config.yaml
d_model: 576
n_kv_head: 7
rope_base: 10000.0
attn_scale: 0.125
tie_embeddings: false
init_std_o: 0.00472
lr_mult_qkv: 0.5
beta1: 0.9
batch_tokens: 131072
dataset: "wikipedia_en"
MLP neurons of a small language model. Each row is named by its layer, matrix (gate and up: input weights; down: output weights) and neuron, and shows model dimensions 272-367. Each number is 128 + 32 x the weight over its row's rms, rounded and kept within 0 to 255. Numbers have three digits each. A neuron's up and down rows have the sign that makes its largest values positive.
After each neuron's rows, "fires on" lists the tokens most often at its 100 highest values on Wikipedia text that the model never trained on.

L7.gate154:174127126196165136183171147194078153117134116120156053116111097107151124114152119111119135141128167072137088203110183078230127150093167126180122144105152103141115085112149060159162150161165107084131112145170148147080121167103083097124124142177079166117119105141106121152060139096128147162
L7.up154:123196132135172147149104131102097146132132135175070082214110104084129103056146115077126119186199117107161154110064135115164179099084102149105145183116183119140074121128121161082127177108125139076133053174192156188117110148099124126136108110198097149095084155187120123163100160084113131128
L7.down154:139124113144157127137128112129155135170132155124119145121095183152167141088175161183143100107103121136126119125098133145103146122180107099075139118129131098137135140138096124139083150157147148106160164113081122101108124094125138162165122136088156059053090157117097159137110089133172111134
fires on: " |", "}"

L7.gate25:190102139102108071109108057153184145185137142184086154111081129063152172114091132136140151081085110119133078139139089110123139164105121132102090103140135185135164123173135128096076137114162137155140107139103097154092097076116166218121124104216162181166184128167116108143112116124116109079
L7.up25:132142117099071123119075196054205201096114129189128140172125130100101120150173120084094132082099194141116131157122107124141152139136140187124160135107117171096157164146106103122167100109117166137115125135139106123061154108170144166145138094171080114176137073156213160168175136143154103095
L7.down25:161145104145122194130225124127060084139084142142173128169054129148125115130114061156159141151143134141141153152089136092083084100115130125135062148135134151136122110094115164165090129132186112126136138131135148081162116124139107132118136127154101168125178078065115148110098110088113125163
fires on: " also", ",", " in", " to"

L7.gate2208:102067106133120135104125107151127160130092154158065135117112132137153099175164139146117108138108097136078086102174133156151205114135134122124114119113088122084201098104144062129142101083155118122114090051173109155129056069176138192150120175130133162144100138055204134172123096089131135118
L7.up2208:151128143141121168130144116134136145166111102158109138117118103139155136168155166158116146098109058168154118085186156092083195080153142109130162155155099115103118095096149099108113177076175111164092092131122091129128103104105114159095067113154116124117079134099140149122096111142175128084
L7.down2208:132161079172149119114136101139138141157150101084133172126103054146112146082141072108153161098183123203170172159164136144186150142121108145158118139155124115157080132127117199110112167166145201113176065104139095122142164142143128116126138130111162103058062160099138136114097137131136132152
fires on: " |", ":", "\n", ";", ",", " to"

L7.gate1562:130049152153145094148134112167116142119122164100125169064078088101137183153140189109139121118114160141157153088057088105102129128144120093147108070167123128088125094117178130111106171127138126183114121150059125160149122103106129195150088142125106177140126066043111073190116134205133157124
L7.up1562:102112129080137118093137072116173175133063168140122112170148126129156103175059131137125109145155200128163124102091106177101092140142191179116122101069125100138145104139131163119118140118127185202158191181136076143149144111180116167186167167161054128190120043084119137086097103093141042056
L7.down1562:103174104114124053163140133155093110094141080103165088112085156131119201148143130159086085120072121130093117106105183097136166135146158113166145205182090165157157130164111134143159140085107045137134134109140177168154127129094144165146115118139133128091132042143104087135146105201073170150
fires on: "-", "s", ",", " to"

L7.gate1829:064061118087085119095106099148150108191136107116076110095108076173131109128129070086166086116109089156092100123112173121137141173167171127136114113106098150115144033120131102113154106149085148081121072138138062088081060154150177111133106122163223103161154124130184121138097121113115152122
L7.up1829:145146107100162144133136141105134133119146104173143092081134148105106134155151191159130130110133133129144111114091160142160152153083146115067116150133125149077152078141104111138165111102143164090154105167146160087112149137152153137132122088140139114121142152178144112032160112152155120183
L7.down1829:130140099123142163113143173201107110100065173149130102145161095134194126110132111100108130089130071196111099180087072156181123171084129174109156060175138178156158155182132160083105103150132170129156114048122111126070153112141071190149132136176115129129148071130179145156134150061122194091
fires on: " at", " from", " to", ";", " in"

L7.gate658:127099063153050131187138116132138163146154113125118145084157167104158105151151082100116111128129083144191054147107068119121174161090160134139197130071174198122168134115123089102102143107116144098179152136154170173105170139100115142134129089104138135186116143109134142108079069141095111165
L7.up658:075188122166097149167088120104160151146103107138108217184108139114089148089096122107193084142110116164184065128169055134164080125112154123114146089137119159151103118086127167117010129155117161105134144177144157130157136163113145128135093123115175122174130110084161083192196125098168197130
L7.down658:137122138114116125145120188155154131091100182122119143119186123166119111139100122129155100123198126102086104154160096124149138140153124138087126108165188121065160131139129130135113109142147083135078148094086127148133148100109158166126138151147191096121089116156128078143151185073071138123
fires on: " |", ":", " of", " at", "|", " the"

L4.gate2114:120167117107171142204119133079115065183130097129120095193121148095118109153128104124108121083162152048126108170109094090138133222101173100126097089151142101158147082106210096125131071197136131119054137128132142128127108151113103125118169135168140103103147131174154100117152157130138099163
L4.up2114:148192186146115141148089107112149059175087134107100146182099071140136141129150171127141096110136120089178134108095141132076169192154111105107098122158165099135103094026194133142112134185115148138098171166118144099151113141133101156135114100167118089123168120120153114114143128151138152139
L4.down2114:129077156184109090019145135123126146094144165125126148100152132175179138110161148101179160154128063162149128106130187168135124057193128112091152185117159124081097138107104122128109143144138137114141125119144141135125143098121199150183107135105077128163144136103076137165090143118157145099
fires on: " |", "\n", " 0;"

L4.gate641:096076136116154014139156183156128077153138097151064128081129114127099146097088105135157084190134115095134107139118140145053094193119188104154127073116109176146073058094164170166140187158129119155148087090152131112101143115144149114138147158121138093148175128117158145165104185155103089117
L4.up641:136121106209095186104084211143130115175149111069152189129080160148142114160058117149070144107109145132091088121154118130192159123141171133064155110093103129072138077099150187088137136123144138109137143143120108099170123093131122167120133151131104254096118139163164136164167086152119104158
L4.down641:164130111140165141127125089104166156085095168181152139064078049091115089126108149105149135124143157098164118120085159132096152206081130125183096150131143155130155131116129185154134129112102157095098139161149071153102120144086089149159149179196150104165149128097126136124140148113062153124
fires on: " in", " into", " a", " on", " to", "z"

L7.gate1092:059099108114123143120139156125115130134141173107106147157160129139182126177086162160138087187069148140142114096150121121111070139202102107144138044117145162135126098106169175158156087145168170094112102172095180150143161175122113118089189098147185185126177118061116123153111155117122139144
L7.up1092:153177148091158116169150069144116113148130116137161061068132122163083084166208153125130132066120143098152178167167123127127193125123118169138116202126110108144134141145182144155138140144103164131102112131166110112100145093117144148150164059108152162094107136136145144132126131110067149157
L7.down1092:082187157184163092117122160091157128098114150113157124133170096121172157142108146076116075164118087203142096127157097171158087117119177097082080087138122107153077135133101198102130152100153124147177099173108081126128069140213091170139145159154111120076064117084068116160175097058134101160
fires on: "s", " in", " to", " ", " still", " be"

L4.gate736:141137127161064156063089141118188177166132193166100144152179123170130076105124110103123141115149125172109159115180157101091137117171111139080137133063171161103137134145206088094040102157118160119049125122128137157051144071159167133121180105132101101164121118115179134117044134159127113099
L4.up736:123151115109113125107096168103120072068104062107112125128137128136140107149152111068060128187121130168129113138117096113110172153145182174107152135134112116115068145173173140169085156094138154141145142098186082013120114105194106169166119223121107099121142136132139146095170096101176133089
L4.down736:149113149119098156087135108087124120096117136236128152079122101127176136074050113130148093098109061126105127123048159147127151153121156104111094118099072055099104138133163100128087122103082087120120070163079116161112100145083117170129158176139126077093144187174123106094125092148064068123
fires on: "ed", " of", " ", ",", "le", " a"

L4.gate1097:094062151106120094112149139082140104112108144119137114055125151139121095173104125115164163155128168097145076094108143108197127186132121110177132136095122119147146098112092142138177120126151158120141068178133120123099084138152089131164120102118143155095103126127129086104093117115174158108
L4.up1097:169175127129149098073166141070218118131088106128111123169093153119166115115139134106135094130153133146156100086114132104109124179147091132096081105112162145187078136082184128119191141098177144070097094125119081185086050151140128083128085070111095113134130146084102173058111170107112134098
L4.down1097:140179137099161139152103140129191137100131129119167086119136186142110132093073160159102105156160126162150179122167112149079117119148107150077137158168145184172107160147157132117163136119138179146117113127117129102157143144116175084127123130101141115160159121129097153110113155142088147122
fires on: " |", ";", ","

L4.gate1519:104141086110140110138116168136068122111183093139145120126101095131129116135108090068101152154144162116160102193150113182195100176124117108117161176136113154128105122103116114114190065155087119135126153112112114137087081161104123134173115163143161143112120104114133143157138159134143082135
L4.up1519:096132146105143147166125166138146124118147119138083075102071119102147148114124111065157106113166120090148156156083071126153154170131127165146110118079159149160180081098170112098218096088056115135138153107139170159177116120064095160184167102125163107093108189112155231143070134138114208142
L4.down1519:117082163137112155135087122137155119095120145152086118098114134116193125148161126135198106083142187089079136180090172060125111060171077151191087088104092134071109135069135165113111125132129165158153141069142118155187120126082121107079133144129129140102085134106095173155112087157147134139
fires on: "a", "ara", "al", "in", " |"

L7.gate1555:152161116144086162121066154152136130126063110192097125113190114115125131063087081090162088087170114180143108107176097128106135118064070149117178119110206083084112142133205145102124104093113128154117148095123134194119200216142171132127088112116127182138113188094194132147119131143160142118
L7.up1555:084164140158090117112067073197133065190099193081119191126129109163121079153149067107172086101151120174157141137118101133140092115128095139094137090108083110117159071128100166069085162154100104133132142104091108033136155078133147099102161149169118171123168179135128143121170143122120163147
L7.down1555:066081130149116084158152095126131159130151114122135172104163138160089183151074147145131174132101140090120138145113140112123135115086148106147084117123132166064108093126101102110130117080190140103090086126115138155118140149129121191182162143096119094135122142136120139140132098086123147120
fires on: " was", " of", " from", " for", " a", " the"

L4.gate25:182080153109140115129128148139192124138102119153129134116146172146120152132150154155125112106139160125108119165147146125144110099103192091149160166121104142086086115146122114102155184162181106116091134120144136058134171150096096139123127123116186155100112083149170147082179097108132100116
L4.up25:155174143157105167118093130071145172162113144142142129101152116123154155097115171127127150139191130220116156129099190092137164108102131169122155161146108084127171132115109090112101143053157124093152108179137114107107139145145133088118100068145124068090095166163141100094102097146121161175
L4.down25:090157212116116116171101146140107114096200106114107108052135116108157160149116136172122107091170160107130119148080180096146186133112080138123128190131135150139124115081106080127134099084149082106128140115100095161063078149145142144157092127094126105126122151125139107114116137092162095171
fires on: " a", ".", " |", " an", "er", " politician"

L7.gate284:094144095121165080125145199084111144092130125104147090111098092109236134069116103087119170083117084142122077140112053134091153160150134113140121171102122145158101054171082114101158110117100140093163079085163076115081176156125116125124208144136154112164104177144146106107116061153136124170
L7.up284:155161085126163103129139136167117100166134186077168085116147104168100164119152190147122097120138094081152149146095158110084153172093188072173116127162098141101090095082097102146135098138146121127212110141137099141109102089128076159112131132177145110167160145138147093079107125158114083125
L7.down284:159126106140135108165144098129126081147160171114115114114145127121094157091123147099132078108145153129144202164104155136182142157109206123132121020110148135071127199132147144114092163126225124088068174137142114107157118103085132160196055081112089149123178156147150137100116144154139107156
fires on: "s", "'", " to", " at", " top", " the"

L4.gate1272:151166142142153083152118150115110149111105113151125110125136183061142101152137103131108140136137122133170089156138082148136067131118156092156076100154075101078146107120195094197153142139155141131131194134126154141140149160168140172161115112158125183144114088098133139144132099112118154083
L4.up1272:139123189069104051108141152133095141119129122143096140182157139111150182152075139097067106161129125099153104119092135202112114093111143143138139088105116119132120139118148092120104125200103184129179173140156212124127151141150168150138169138150137141155091149072105101153124119114157186117
L4.down1272:131155191090158152110198165130088148118198125100160087127080169129135123054068149158121118157150120176129108099133142137188123135123120071183208123156098116106112149142101153148152132126170130126112108096097132159119092143152089096129077102132103195136145031154065104152079107131175112152
fires on: "s", ",", " As"

L7.gate377:097119155156121113114067110113073135101169113189154133124156125072161131074122169099119140152132122180149089162144156109176134137077112090139178099044143174132160099136123068132142096113118129126126076106117168155097094089107068078135128164156129118140144106110157094153150088153117113088
L7.up377:130167124153149135104170130154102135120171207086106094096119145075114139131117081126117142089146120123150131112140086176080118113097147208143078129152189130126117124127100171147150111154184114152095094086107149133150130160166097107169135115110179150123172123096088145105112174142092171143
L7.down377:171095075203145108139115119174114120100109144096124155105155134174134148109123107119129123096102109150177141093118112150114114110135108090117130156065164127109071145141084103104143105133092136137141133111140082124091157077201114121125120133084071127185118107094129136113124096121129110131
fires on: " and", " or", ",", " than", " (", "s"

L4.gate113:135102087147110172152164133108189145116112090133111121199107136145097087092147079085151129161174103164108102108121141131180134137126162151068102071122189105141100132136150130129127103136137124124119135086147142103094102148123083123124158167139080109145154102146159122164057116081137104151
L4.up113:126125095139107129084122129063085137117113130138141153215183123091125136128153100100124124191093177150126094156109139187158133174106114104122086135140106154157102134123123138132097149121117116099120170167170139150141169122124117172125115121198153130141117189124136110116162095095100130115
L4.down113:108130146142142099094083189092080057161147155168089120127122122126152183196109105149116101105105099171122058124163138179108130137126108052090119135151085104169098134203145166140155149099135071103151114171158123134087126075084168161088120100177148139154126183116092147112138135114157096122
fires on: " as", " |", " in", " of", ":", " al"

L4.gate40:098100102145075101113163112092119079140133097165100175157128088163138140141128095177131117115114139098121138151208135171147139125148166083126110116139123115109125037170125107104145092182164133102110167141162104113091099191103119112142113130168164097115143129182118080176168107085111152131
L4.up40:140169122118131095112097072079134147188115148189143107145118111137141096169176111101176145132153144147079110119101100183184130191119172146135130204101118169129120141146133136110174140197168161168100112119058110122077158134203144136125118166099118102063013156115164182119176112067100166074
L4.down40:163163099095182129140128118072132122098105170111123118167076161158149139061086166133145177078151144173098173100122155121164147168161165150102096085145132131140149118141134144145090097140144083114079111123156081099161127218127097112103084127147072140096081098178130166122156129160151142092
fires on: " he", " in", "m", " In", " at", "in"